config.toml
num_hidden_layers = 19
hidden_size = 224
hidden_act = "quick_gelu"
rope_theta = 10000.0
qk_norm = false
bias = "none"
parallel_block = false
init_std_o = 0.00443
init_std_down = 0.00237
optimizer = "muon"
max_grad_norm = 1.0
decay_fraction = 0.891
decay_shape = "linear"
max_steps = 10465
MLP neurons of a small language model. Each row is named by its layer, matrix (up: input weights) and neuron, and shows model dimensions 64-191. Each number is 500 + 40 x the weight over its row's rms, rounded and kept within 0 to 999. Numbers have three digits each.
Before each neuron's rows, "fires after" lists the tokens most often just before its 100 highest values on Wikipedia text that the model never trained on. A number after a token or word is its count.

fires after: "ac" 27, "ic" 7, "it" 6, "ob" 5, "ab" 5, " c" 4
L7.up550:516544522443551483518417523591495484509596536475550481482541456504471498625418593518520490499546475484464406531480520515534546475469562497490539449519544447489409520499488537542381561488502486519536429504487450556472499480547529437546455505448470455556527502551541506517497540450467531494439478500524607485470487551461456583488527543476528544522518496462543449456450450466456475511522

fires after: " C" 49, " c" 17, " D" 10, "c" 7, " H" 4
L5.up694:447531489503495509467522503482455459525511486502527526452487488521407484475509526534470564437425448470437575388506535508553576519455537512455527514478512477516606574559539527407492480549515455495453465554527499505500395500511535455483506481504498565509517513477508421498525479531486448514451540559507481503586494529464514438430461468457562565521492526543574476466489518495461545456440

fires after: "A" 23, "O" 12, " E" 10, " J" 6, " res" 6, " O" 5
L5.up583:513498535542552498539439497509533520499452479460427491501483505457516508487523465487533497493513531526508553490508588494425531549462512479517584441496514523531502500485435481434528433478578482425506527509519506482496510575438474552521564498470535545472546542488502500516578467492427433543528442415464556458406493478526506474442556506512578483573503431529442451485499593473548491450438

fires after: " M" 20, "." 17, " n" 10, " T" 5, " t" 4, "T" 4
L2.up226:538539465515492495485440484465500492478516495522423523502564496502521484538502458500486463493452532528506468484461543580543486430394469475453523443461561503507504511522493513530516513441574482532467493448514474483593508513443503468475500567467482501527484483453514533476437525462462448388469447519547464505492454520534555477459540538476514516601530511532471589507514469551545519474514

fires after: " v" 31, "av" 15, " g" 7, " le" 6, " V" 4, " Dav" 4
L5.up675:488434487529464507499515548495544550474563508443432422514505524487545520541515555491527527469465496449436547512518489500466514626526456519417599529439447487561495502548517478553476547457522484553465461523525479531519515456450558530498452480479524502502503451525524529530539446487480514419585446442480481523473469558428492499524445506493478473464524487413503504463530464474552514582446

fires after: "u" 30, " M" 10, " D" 9, " s" 7, " L" 5, " " 5
L7.up553:525526514507540452559517510516500514502450502535460531498454506518448514484582486442481483526504516506453467446482483532463549528479435509476544511480433478582468480513504504493480493534482530432494449556589572488497540522454428516539490519565507480516490464513469513501469443491467524564478530482467503449498425509559442432540492460458538483509426465472513504458512540464526366424483

fires after: " " 19, " S" 15, "s" 6, " s" 6, "u" 4, "es" 4
L13.up444:487519466506505528471473520489467501436548467380534517407537563450472505537438418469482442498490460441471469552470523465544471507538506467499548502478505468510438448452490579467525478556434480489549498472489447467462485434568477489396473482501490622494560486543560478578507511545540482555543473513474478553484504467469455463484555459485545472493478484492491441495531516515468491482528

fires after: " L" 28, " g" 14, " con" 8, " sh" 7, "L" 6, " l" 5
L5.up723:442538522448444552512478512499536512471490490501502481488452447587499535521570438447505429547479435464464482487506530461483511573497502481467494491486452471453530587483464519595480510483533511450398536521469489518454481440500498412520478535493425481469466555442605509522489499451492562451497489562497439518549527497478499538456479538439507544562441437454500444482468494519455515537482

fires after: " C" 22, " US" 15, " c" 11, " h" 6
L9.up72:424528500484544443477501452513437505498558477495541455479488412564497498470513517482392496530462514467445540436478587584475463490519483491582482489496540507471458602492455542413548506541520582516519595521508497500529481515457508478468518459495543478493453527550530499488528440496494436555456568495594441542527459474492486515463468509456468485487480489544470531394524454512500522521503

fires after: "or" 25, " f" 25, "f" 11, "j" 6, " a" 5, " The" 5
L5.up833:470549488538507445488511550455514463472552496559524537456456598448582526549522530471507523470529526534536530572469541434469602482553479513469529558467535438502446538564504470515506470519513498449478530474454519484593509482441427491397547473520463468481446550527499564563513489490484497558511503461601487437482507486514484564515463459557527463534463476452586457442510450479538564508527

fires after: " C" 34, " V" 11, " G" 9, " c" 9, " dec" 7, " ab" 7
L5.up437:476493564471527574444504457548451486449492583475438477521548464508596519445476495484443413438523456432472535520458521442502570490513593436453461484584537469480522427427550537509466467492525545516571486544516469513550426491465518544548512492491447535469458517437492493544495467497472528507460498436551524547485442520531507513506510516512475534523516547502598529490526555441469532578517

fires after: " E" 29, "e" 9, " Le" 6, " N" 6, " e" 6, " pro" 6
L5.up569:491524462472510456492500463530436438493526541466550476513469476498519494571570523495424486550469517507414506482555527447511464478510526528512434539435533482538535519522508550476545482552520579467564453472487501508592449542456538534551512476472472532507459539447521499529565552522527516451527511527509515441476405481516514541525524482471583544494529420528446481432463495543489463467510

fires after: "." 27, " " 7, "t" 7, " c" 6, "p" 6, " am" 5
L14.up250:471521499492498500567523454470531561518469510511455555495500479539529557595447519532550509464464505491439486501484527440567466507553463488528584490517587436582501515504558492417486492583482492519483517478545473479579477475561481557466535544518522494500414501459509541496504496491418462542527467478447494555483439552532476474496553507471492496473470463488489512582549539490507539478484

fires after: " l" 20, " al" 9, "ter" 7, " t" 6, "l" 6, " L" 6
L9.up490:485528492481472506557488564501480499475482482524509512526450444570536543474524474488502485536486534558510459444532503541539452450489494515488426428468548433489517469494467514573543485540524465435554516475572487456499480486472491490481476511395534470467492448459499530493467494491542553519497449484512566455507449622559481483404475458491581387430521532502398436526534506507465516519513

fires after: "-" 23, " (" 12, ".\n\n" 10, "." 7, " \"" 6, "==" 6
L4.up722:480541470510483455519512455557562468460390501509481532512500595581541482505510516472538523479471499501517534507501585552502450461457546426528543489487475507471529455512520494450496592528537511463524452511505464502542479517506496439507481416511472552478500502490463578478484524441465504494501480456493555515557452507470527481490476467462567522443486421521535494518463502458581461451463

fires after: " (" 43, "\n" 11, "===" 7, " |" 6, "-" 5
L4.up548:499580533525476514496495538458503472429518445440581482525529532476502494492529544516438360476531457481561540426474491581446511541517490509531463578575470494571559568528412491466503443472515554481538509462512543509525484509531551497525532469505468452476499511443509567464519540516522499488548527453514500420523540462546531550492512444585450489523516496471499525441530506430558513514512

fires after: "\n" 38, " (" 7, "ens" 4, " was" 4, "5" 4, "ri" 4
L4.up127:519536488506523537527465532504541483533400442503522487521448498508544433518509520457477530462543478482541466465474502482551479481481491474555463530547402488517473497489476517467549451501480455534483401506529481496553485468565524532539516483502508456485397453467436472444522572559506537537502521487509462554563553543519516510454534427515431522536499525524531547423521467475567438500508

fires after: " P" 19, " p" 12, " v" 9, " l" 8, " V" 6, "l" 4
L5.up389:530511523484536535414518502511550514486434467466500531491536546501513531575490558487524547516454524514496572463480531465506494416505515513541490540560450456496496506486404455538499500520558353535498468474539516517477497469508560490529480512459538472465451544519513452516487554478522456484482424520498480473527460464504473472479525392509418562534517436485487530524525496482558555521479

fires after: ".\n\n" 21, "." 14, " |" 8, "z" 7, "==\n" 5, "|" 4
L4.up802:439504539518456507445510542524444481499476482453522495553480473450451445480503509481437401531478543510486477537461446474490548490572480457456394480487552516506538531569450446437479513477515474505504555472482459452526490530532523470454470531502462470499506458412473464569508489411511545475516374564510507516523475542531474496499493486519555495488539565459470452555474504536470526501438

fires after: " M" 19, " O" 15, " B" 13, " o" 13, " F" 9, " f" 7
L7.up622:497499526441543520485562517563528551421514520519583534465523529486395526436572477514521503500467472459514585493561516490543488473493432494514477505607473485592499518529492538472474486451494499487480534509433478581574406540503469427537520519419518537538473491520536554558541453479475454545472477421494479515558558457469522554508487514528524526493476520501462581480495516415434498493495

fires after: "s" 17, " —" 16, " S" 11, " s" 9, " p" 9, "S" 8
L5.up202:489587467540507554522468499406480503515472508496531499519561482514524522429580462482552519435533551487550530466560529472531479506510510505446478543496546527545563500482468431486537472591522526476469466498496584490536549494501542500517523448546499503506511463472559508598528468521510489590570510561525592552416464540501545465505416433482448533505539497548521469515574507474515503472604

fires after: " " 62, "°" 9, "." 5, "4" 4, "–" 4
L15.up673:502536509533495513524546478484500532538536503463502565469601524481451482577495549566570511502485549550479534495509474487559553480575463458465494427514503536507491362485546580469532498482480451419499500449507509492561498516542502465506505507523475499556408554473493497478468486436505504530525452505508477478487465518466549422520525561415493478510477490560482534521513487473535512465537

fires after: " De" 16, " M" 11, "e" 10, " Be" 7, " m" 6, "as" 6
L5.up456:498523521573491430574542555494515512503488526539433501470471553478480442520505550489508517516518527527489455540549459491596434509506451534496553497483424562515519520588497473532464506417504410517507576470509450487480481513488533568549495535509410455552483402526540483533511560459549537448590539551445532393505459526487576461529542550424561509479529456464431511493528536532548524459526

fires after: " V" 14, " N" 12, " B" 12, "b" 11, "ab" 9, "B" 5
L5.up557:484552562548531547479507458487506510412580488438455577478494482546514502548522536427487524532547505449482457491485449404448455474500455506455506547501527438508431495598536495477460522473543519532480467489518540497502468542527520527558509501514495466431538497508493487525504574499567569488509458494490533476530481459478491507529530463566497497484527515507563588491497534530521474471491

fires after: " S" 41, " s" 16, "S" 10, "s" 10, " E" 4
L5.up229:473479491450504467484465496439494386431593428424564450434489510550481471508486467411504508487486483445481494493565549511558478473516536515510571472480513532525411463496464543518465513495468440522510425522469520513507448469442530449420496490480524470488472449457509501501499473446500539485473500482471513496505541479475517529487526511488482527491468515541568481497541502513500422526518

fires after: " T" 22, " S" 19, "P" 9, " P" 9, "T" 8, "S" 7
L5.up391:452496565479486458450540531507536501459526443472528463534516483566529607472528434509471450596535464518540574491531551476528494444534463430528475517486514504490598506449490457475481492457497422617548529487504536433493504440445483474486578493505464464457501458508466441445433507438521540573467430537500468487474500443562554494457580506558481518553458493607416539516491480500569538516489

fires after: " F" 18, " f" 14, "f" 11, "5" 5, "ph" 5
L9.up492:505541542520538510493523587486508431508509518478591464453501505561549469503487472534510490507496516510479516501440427475448489483481497563455526503544530379554538491573556464510486476555534530531542502462466526456525538560494441455340468439489591504494445607474480523529529534533497465461522486517459479514463453576527506483467514546475452493494507559463536490447553543527509568511452

fires after: "." 33, " " 31, "," 7, "6" 6, "7" 4, " (" 4
L16.up383:515418501495514506537536459467502464532537485527488521551555529432452536565477451535485454512534549561490505565502551532490544482445481420424449414500494428517498516552496533494433355496487456477528483479493485538538466496437470520490533472572505506501518510496563490506435475487454462568501488512491491475458462508574527577504550558528508493462588488481486454559491462443458530503471

fires after: "." 18, "T" 14, ".\n\n" 8, "ilm" 8, " Jo" 7, " M" 5
L9.up170:459482488580529476486492449477483469514460526503463532506516577452479540504423582497518518529553436481504543524478501539422490446490449449544516437487483570470505518536447497469427479530451453437520459502410507552491519517512500435524573390507492588453497432457419600491528461499503500484487541527416415484492437479456544519513575528480558510465512446524445501544464534472532481474542

fires after: " " 24, "7" 8, "m" 7, "4" 7, "6" 6, " (" 5
L14.up18:470530580487534467521423502444550514483500513464468555483524497455523453561506432440509415478470510519481512565465605555445457474470524461556545546534562435422523538545504500473432443505528494504554525477473541513503527514553447519466489560512457521472486487512530477493450459449413472490479443506501568549393491568508516528467531525534498515442489502505464445503507479535546507445576

fires after: "202" 18, "201" 14, " T" 8, " |" 6, " P" 5, "200" 5
L2.up146:514554528490509514496570481459515484514512564476515565492520470526474585517509546530443488502516482511516478571531492401507552474494548506495452531519481553547499413545555499514491512494485501453504500486513527472489559515601527579472446554508465559501491529456452494545500468518473538530493460584463566550546512538495526491541466508475457483577541474510516452430544481491552511514583

fires after: " (" 18, "-" 16, " \"" 11, " Mc" 7, "." 6, " the" 6
L4.up378:522501457528486511426501437520486526552551565569485493558490494474477519489519556549476500548541528509475564493511524576443476513529512499476473515461481550483501458460517485574503499539500512511491536469525518504638574553506511463492417474504539541496509587571493527460554505457552555504475455494433558497522423530470505551472449499481454548501452506434476568475491489476631602477494

fires after: " L" 27, " K" 11, " Z" 8, "h" 8, "l" 7, "ap" 6
L5.up411:531538557483575509514505506542513480468496506483468547513513495524486461554486470521450499540523503515492457557562445497539528525483550495540478436533568435497456465477484478501527538547504524485438477447544511521587517516494467475526542491454519452474571506500508490491514414528476520515540439499488521499557475565494435494455434507517499493550553456438445500527545442512487482535527

fires after: " " 34, " |" 14, "%" 10, " and" 4
L14.up145:431497524500513551509478494517489483515541443474524482477520521478503548446514561430485517455454409557451482514433519491476398498481454461497564541499490486487493501542424513509452490479399464532532521516496592525474521506585519509451509544459453482558423518530531439457450556476491528562480470474454521559556546471497511556548530487456432492505412521509501442506407556558606616479535

fires after: " " 33, " |" 21, "%" 10, "6" 5, "2" 4
L13.up823:457598491511501498497546532589547469493512486478451475522496560451445483464526561531469518499452537475625554497534533510513486394463388577496574477494440482547529479530448531513494470546530458470539506516513492527450502496554514477442497551460490478531432490452521408534483559504461502530532541476546531455512486511517496475464507530506479512469417481477410540543475527504441617504498

fires after: " O" 19, " C" 14, " o" 12, " c" 11, " T" 10, "ri" 7
L9.up518:500465477462480478486600476488493538541493487441541548505598486516473460473480464486496461510515508507493600492486464555454532501388469531514514442549501459550591457500492498544589522460520430500553518508495520518452427488506525553470510479486500492477442463470511510483584389483477502581439464439573470547486542522528467505455505437458487510437460470535425458531479522454444538518538

fires after: "A" 22, " sever" 11, " bec" 9, "ro" 8, " O" 7, "ain" 7
L7.up694:476545522456523564503571494533465474536544563532456579445521499403440512487605503522541506486456547502454583522496485521538539548461434522500537474547443525482515443514508487464514492527499532547462528463583473520429502575547507545429534467473457442432462471516512443502541503469447468455466512592477518442540498475437455548477468519457467440504460552528499476506543470518522498540481

fires after: "." 47, ".\n\n" 9, "==" 6, "\n\n" 4
L4.up373:449535518548474525499482528457447537418590502457463501481598504486477512504530499566549446495516440447490512527438466549478506480475480522500494449472485455458522452456436454524483504505482415472551547478471485537512540544534511483443545496509443453514521459511494510494487557474419485461466467424558481472483575537386504492443455510518454415395485467528539487499527584539495561474471

fires after: " P" 29, " p" 16, " C" 11, " c" 8, "P" 7
L5.up438:540542502475488495453535557502531482512527475530501482521509466506578598472477522479484457462508517589413556544449525463509474486544534537490468458592525417471537486491491525482437451502510555461578504492552525520560534489547418521602529528463464584544545603451511455495551537516497437511472474428536533500437523542469531512502556555532534498498554418494562530508528436541511512561486

fires after: "us" 19, " d" 13, "od" 13, " D" 12, " J" 11, "n" 7
L5.up820:497533478504499470501500449435442494540421535548477469486542474529435498475499488535477542414580550452548495510438500388503436475502548493547492560481464452488493497510453446459435491502540498484486497493493510509534488510525540544460553553579508459492544516520501518522460469461469444469511539465477428526474458503443525492504505530516502479548470529522484401512480530456463462421434

fires after: " l" 16, " H" 12, "n" 8, " g" 7, "il" 7
L7.up717:541493463523464507422506499565514460488495423487488445497449471425497467491547525498499394483539449469586412501526549490535511516497535451472552477529358501591507560450509506566510517543522490459460488477477511493486411504505509415570455481494515484530459560428464423480508441565509499539477495469560460493579453456443466502573475528519478510518478538451468525508500560560484478531481

fires after: "201" 28, "202" 18, "199" 8, "198" 6, "200" 6
L2.up183:509474462553500431483490510528548493452527453450443538515553501502440484458554500464466486483450519457455540468510503528514542539550488493374522471479491570483488483502474508476520457504450422473534497462424475444554516514569544451546497528477500506504451444477531520578489476498525501496480489509513522446590564425517517526462561597501460511503563487513498495488532508455532502522534

fires after: " " 46, " T" 7, " N" 6, " Mar" 5, " M" 4
L13.up99:466429511465507505451428434461579475521451531501543551518536436492556507461415451478472406522512485495512549535451472502556529510455465442495478470432555553497450470496446530526509475479463468524524539496591527507460501525508502521436505508481494537541495531523461497435441463473487500479476485550515509441487456529576484450521579477451556535537517492499476454480541457523566472466507

fires after: " M" 21, "m" 13, "em" 12, " The" 9, " m" 8
L7.up666:527481539551474517476487477511497493537473501426460486474514509503549487523494444508485503523513434474524554551521507475411518514540501472575469440495599540466526507484502490468447448505545464510475573510544496513529509465474535492505450472460506492492505445512436551613497398441574545469431458456531456518496488461444502459505608481490591554489466495512550519504531576501513495493509

fires after: " P" 15, " M" 11, " " 10, " v" 9, " B" 9, " V" 8
L5.up372:551484519500546503502499467519612498491442500459434529516461496447455476497427552442494521533486523509548486403507480481540499464542533516463501455505519518486585483425516491591446448428529449475515434449519515544503511482520564475537571540528466557517506464520499447486492538554500495568504462445500483458520505503487484510607556413469458509473466465535477541470450578437469523566502

fires after: " c" 27, " b" 17, "c" 12, "ra" 6, " C" 6, "B" 5
L5.up555:534461514518558604552419486495511495537553533531515558536554446568449501532572576485450538445473490531434488492545432521576515551489500521534534450511457484475452542496486545522534495500508539507468480467473480491483453544593509450467449517559510511449518509468584453566499544436441487506486491473478441536401470523575526502571498475450532536499457518497435519512542547538495497454473

fires after: " l" 16, " L" 13, "er" 7, " O" 7, " B" 6, " m" 6
L5.up278:478518457478497485470468533436474457487522466489481529484477526523529502524429556502528552522527464502589444552551526492459499503533464459487480499430440524530556605539411570590486459513506489520460539495515535505485495453586601494483532464557439444497532498494469562486519481496569564509523508486490552457560464513477458510459454469447497542455417462430476463486457478496502513494530

fires after: " d" 22, " D" 19, " B" 16, " L" 12, "L" 7, " A" 5
L5.up241:485478510553467546476574438496493471532432456497486585512540522528506517453546577471467484541520490469457487477518567504438532548460491513527585498571445518516506514501442536526512463470484564505542506473553523523454478417506490559484552524508488535533447469523425496559436466479535563553477510442468469554552427461498540551455506493426440508443521502525506466471454570497478536569466

fires after: "e" 30, "i" 18, " e" 13, "u" 8
L7.up767:481487535426515483525508539539555522518493571547551509457504522384425443535570489457494467566545491474519531510479441479507545430472501571485469492494590483498451466494495526465558513543514534499557452524501435530450494580496527528536512492515553477614493403428472513444583485495497451465521499494485530469500487489458538491401515502564501562486508463471475507469480594598465513453550

fires after: " C" 20, "l" 12, " h" 7, " l" 6, " c" 6
L9.up89:578502517512522546512533507467569510471473460566507519559563508441536514485494450472522569553520553532466545459475502505437481533505545497465468517552427513460548546500464474519503517545468429514525499480509534473509439600522546530552511477492519528520534530551532479488498513385525498485514473457548544539560499507494554514480527546497470612431460461509475569531455512513462487411469

fires after: " M" 25, " m" 9, " s" 9, " S" 9, " c" 6
L5.up435:507490479556554531522489565530465536438453494434570516488466420469533542476503487494494524467524504416506555488500503486463452523540509425483502496538520534518432544473473429474474544562526536497563499465493475457473550508493515499483523514468470502557561421480508488531473500486453472545462489454441525536484503513485584452568484508469504514494488520567516541481499520564502505399572

fires after: " L" 18, " t" 9, " T" 9, "\n" 9, " l" 9, ".\n" 7
L7.up566:465453529493560499473574504525463446433466460479500499482519486543422611497583519496457429554476524467500438478576458418490486496446508436451512544483551536506529456493525517552510532510535497496479513437456593457518502490465498524498513524536453589506439510461548564500490403504516545507521423518501439458440502444517521514414516456452480485498478499412487525401479567524437485519562

fires after: " " 27, " D" 8, "ib" 6, "O" 5, "er" 4
L9.up12:470523545476503473470459510522483523543479530465504482539522517568479552512525427469564466522479521569491499507537475569509467513513469510523553424495437469506544501454500502489560547370562504458507497502536520472469453489456465458581510527478530435459486550425510435487445485529496552499503426466561534438508479477552458418517491469529505446494484537499483501424471508510518484505531

fires after: " M" 25, " P" 10, "P" 7, " O" 5, " m" 4
L9.up777:517503432478462519458487551526562549443526499443494545500519559481496525451538566559547497492565488458540504457484477482579479499477463483476503527498476533433519518523451463528450465406490467544505474389499467463565479516478461441549534486457450537508559446482518466492444498450498537496445487588449556512507500539506520529610602529543531475476544513507437506540446506522534478515469

fires after: " V" 12, "u" 10, "e" 9, " o" 8, "ou" 6, "v" 6
L5.up243:525457474506495500533574498512550517475452494494477505467509527379517514507510453421483497453499408531456480552574503408425565501595500466449554511580567470479506512470506536570495498489528458470527491546520483533466454480485507550521530492531533513449521404475434567514530514505494528440478503500553501505465495492488493446541544393466478535542476426517482541468490471474544518544533

fires after: " Mc" 17, "==" 15, "-" 15, "." 5, "ot" 4, "===" 4
L5.up330:483516543462501409466492418523506545516549571455460535484525500520601564584548568469535509537539540499460512486506556573488485416516473557482537507507487515490438520447542493542559522545503578530457419482513485527530488536532599484501457531478527486493478589526585469449510539470498519488490380499498560531554498455513414449513508513494501466474518458547495492421520539468534453479552

fires after: " d" 38, " D" 19, " s" 8, " m" 8, "m" 5
L5.up430:506458474482447501523456478490491479513462468453492477515467435631484499507467524550512532472569480472498533454515531508492483487533489571498491461467504477484501532467533504466474500528541450525467548457468477486580445487536611541475486469508477470467519454535476472461501442518635537512486491388501494537502472479488500505497472458485541502510478486531450461541440537428546513532408

fires after: " J" 24, " R" 20, " V" 17, " v" 7, " Y" 7, " I" 6
L5.up165:457475518529559428430519540464480492457492542505461516522545462488547476475592445415564471579432549491479509469487514459534509540495529509396543495514432494537503553524508555490504449502447456502563425536535531508562482478474469521528483502448497528503479466491443518463485514538519532530499452495458447524483452562514568574523448560486478495434492481545532477405547462490480486533484

fires after: " cons" 19, " l" 14, " L" 11, " part" 5, " G" 4, " b" 4
L9.up122:529589536468435584518553399419485492453530516445501519534487461528446519481464452486511504535502553461463543486494508528442549455435460486520520464519509428508439511404456529545395448511559450518478450485517544474537497477575461497473497546484524550458492484523484578525474435478490521474494462547524502541549522564473533525483467524480517510572441543454533458539454544601453475447457

fires after: "197" 15, "198" 9, "200" 9, "199" 9, "195" 7, "201" 6
L2.up463:541454504496525473528461441443508500553518526557419482550470548526505567467537513533496503513498513421488507445522486407531552463457546504475548502459530480506435525449448520494474491468499510450429512460486502462480535523551514499506489466571487478479506501516494514478576539465550528550427510613502547495575538491511489515529542474588519470562439483525477429525487472482553507501503

fires after: " O" 25, " S" 17, " o" 16, " A" 12, " m" 6, " M" 4
L5.up531:510470462463484474499483508531541534576482485482523511532546568559544463442524507491556442488470530509563583455571548503491533527503481463455497507488412484548487480458383502559485502493528463463521537546484586498467463515557480506467542472522575419474487473501459499489518464469465479524525496506543514498499540510428562488528503467460516483606472443521517546531531423494532526498562

fires after: " B" 21, " N" 18, " T" 16, " n" 8, " H" 5
L7.up744:439485497507464452463439519523506448496493529492545473480503526516469472406523523543478488533450485489509514485547511529509450473464447471484461548476506444572419449584479526452498494483486496452482465499515508496518499504496475483597512474433525511447540507537560525493499580500549586562524410414512508505524469451551537547459582477496422458511512475471512527491466557515469449459458

fires after: " T" 21, " t" 13, "t" 10, "T" 8, "old" 4, "P" 4
L12.up422:587536474428584464492487456494511457527474527488488511505477507436499556473450455518415424486438466506499468519501504549546560457490505547490504503519508473479485558553576488507506551436560516528488464544522470513515510534477487509503465488509519475449568548470460549440532490522462461491542494438560462419478467522519496516450511515466427530474538503503500476511523425422573510500464

fires after: " M" 30, " O" 24, " U" 10, "O" 9, " R" 8, " H" 7
L5.up16:518440491605532456525465523530545529530455482491511465498506469439494444491470554435573435502465541524461488501515501565476585524533511598478542416502501499538468579568543532468519417507538466482523511489473520510574519533427484608468522520452531534504567455478481519507446487441513453513471475372525498579577485516472504482486504521437557540466508466515467543534475468516468416434488

fires after: " |" 38, ";" 11, " " 6, " rece" 4, "il" 4
L16.up223:513556432435473518544554530541514478496496491459476498560506593534532511429527581482481511535580494428497490481498497418446523445457475592579461520496514464499495502481466491512509532486517428493518491500488587516485509536503502504508482508520526449536525493522491530560448527483480572484482544537520494489466475511514554514568508507474591517461510493465498493476473468537500521518437

fires after: " V" 48, " v" 42, " M" 4
L5.up346:448450488583493518530593483500537541563473493441513545469501494455498479484429464524528461535485463497433516492524417469463499520479523481464487523458498523513524469471505508473426484515561498512429467497470553518553552475411506589546488560438498520488481443492502489481440542449528427509514451487519454495536417524459573498491474550497472517536464484481535582422473508430524588503431

fires after: "202" 20, "201" 17, "194" 11, "199" 10, "193" 8
L2.up248:498590438394420430459509537519481523515521541502534567452483523534527456477454492509492503565455456498455494589533488489503559564487497422447529466568498553492495476474523471515528477480453479501413518513518560462510506487494487556488488487495552482473495525543495466483525484502483523423508469577524481437514522481528514450531522586509509461584516473515552498570503478539478494572535

fires after: "\n\n" 24, "°" 13, "." 13, " T" 7, " =\n\n" 6, "\n" 5
L4.up107:466449463470567446554502508521452471509477401511446477450582481480513543515534564450510544516512482399492570464532448558507448553521445476406482463555531568490594513452433477457497439503566527456536456518505477589445459512475528513424517480577485533526485466550433440528465502482463579490484497565557454551537531512512518574412485560511503548507508472482512459493475558476485552503469

fires after: " " 24, " the" 13, "ed" 8, "ing" 8, " H" 8
L9.up354:501525503510548520483582473536481404449451544485614506472536488442496543477418484561512518504468485560471526488481554532442462486483604472517488494506550486499565487511509517426430514412414539504492474457490489453524444503490500498462453454530460557454494491457542475509568434470578506517550499496509430480540538505444519446462573519480499580510556515482512526460510532455443476427476

fires after: " t" 42, " T" 20, " h" 8, "v" 7, " V" 5, "H" 5
L9.up705:582442530506519451499527534476539513535422483539454437510523483531533467473502501484491491517493490432464534517413471567448542498545570496509446500533549518482507558456501525528511449526520426538570526547519525542531506560534546512476532517542498448496470431553458543488414440564519560447473465544496412486488397468487563498548493493491506551556510498576525534492519542443532548516494

fires after: " d" 28, " l" 17, " the" 5, " D" 5
L9.up240:492514478444501512538547501462488506559542479418467489462508489546492548504517525540521517500601445562530416486467526495512567504497530607516458490494469525473551457548565510498465495477483441505515547523447519571502534547485516432441485465455489500458482472509521476555547500473477516474440455433501495501486506492460458467489577474464446478500471433532510530434477597452519515480430

fires after: "b" 21, " D" 18, " d" 15
L9.up650:463488484444504510480511468485548420508513556494544535478541466506531521550550450452455479509503471495489537501521483528528495496469441460491481474516407423489486532467465529482509477473529532470461506476489507524496546452573551513386526499535439520489516466582458496510501450520521483574421485479572478511490433532556448487478531580521512437503574515500423512577474441473576485552390

fires after: "202" 27, "201" 14, "ot" 12, " Eng" 10, "ent" 6
L5.up464:427497488473502416515548494508495538444466514485525488454529526531451568478560543518465495556457518531459544586510457453481471503534566482463561469553532526477468492544492590477577445549402519508489529490460480503502592545546551539426478515448489509472474525517454503538461568457533541573447477561557582488478475483488457543486487589492473503534462488531485420542429425503513468516530

fires after: "." 28, ".\n\n" 15, "," 4, "\n\n" 4, "==\n" 4
L16.up140:486530447501489502498441469519476527466512529441392439511556467500481557511521545448459479547495480472481517443453548523520556537498473501494439472460500554542538524447493516505499481426483508462502587463506492497548539551513478456447471480530407487473467455515338517557522499453488526505441483474455498494464512498503503488435460488495519466509496508578459469462463446507484547469469

fires after: " |\n" 25, "\n" 8, "200" 7, " was" 7, ")" 5, "201" 5
L2.up476:494450507584471446481479524452509490514454425555502415505396439504500435494506408488470521509448525485526483505559473509469555456525463460485478437421523506439553510504511528500532529500510496457484517481473543413551473539555512448525500510521493524492515521517565466482566512481471505435511528600465582461549453451419511507517494554535462540561494469540531441471538511497480548539510

fires after: "h" 17, " wh" 12, " h" 7, " H" 6, " f" 6, "ou" 5
L7.up122:470471458494471571547511521509544498441446509483548447470478451436501488463487553544516484553464478548443503427520490454453475547527538475483549558433550538494493548522499564483590444479536575490466507477456548450455503526488457462537515545493447531495511459514533532502489475520506477478461550446541514511492440527512491537507539538522528470551490482505525541558471439456542538489516

fires after: "en" 25, "omen" 15, " C" 11, "un" 9, " N" 6, " c" 6
L5.up342:478459593512535545519450491555423502477505559490510516499455451509463525472460566412407496515464496501442426538493551606497459446462431480563496413514532550555499501525394463495507419490523545518447508507503573512533513536502519444496490549500486461514479484441528419531583545487567507502494502517442475511471542497515549473532474524548498519529536541535471512448543523489522515533528

fires after: "ic" 20, " c" 16, " des" 11, "c" 8
L5.up790:454485511486477492511473523520506459463486495485512529450473464518505538535540574461498542527546502475418545514491550524570544517485522418475462458535514497471417470484458472536454485496468523489476516454464482504473504429522510547494484494547518507507522501516494470540472486485437468491488499436487599616488539487536467552454562456548479590489528563463498618501498364511474461457529

fires after: " O" 35, " D" 11, " L" 9, " G" 8, " B" 8, "O" 6
L5.up155:428477465551493540468522523477526484555449508418429551488550479476438554463526511460534473529488488507489556472490490528486487531470460501523514469560476452486490563510510529534455415535511455535521469476485555527542520472459506553519400495481463519514432473413530567569521518453565484503475515499488442467563463499509551497514518527459483518535483454532544491491415494483446528532401

fires after: " The" 21, " cons" 16, " wh" 9, " h" 4
L9.up801:472546578555572496538461522514517533444536550501496443450504505428505471488499502431477452537517450524515528469520530498468449539552501482506531441412468523516497514466528570493488513410558492550431514516507621519496544576489479482474488522522502536516570452512598572487446565525458507492480502472505570506556510539459489547479565442554501519471466564495500467492400410496506544552473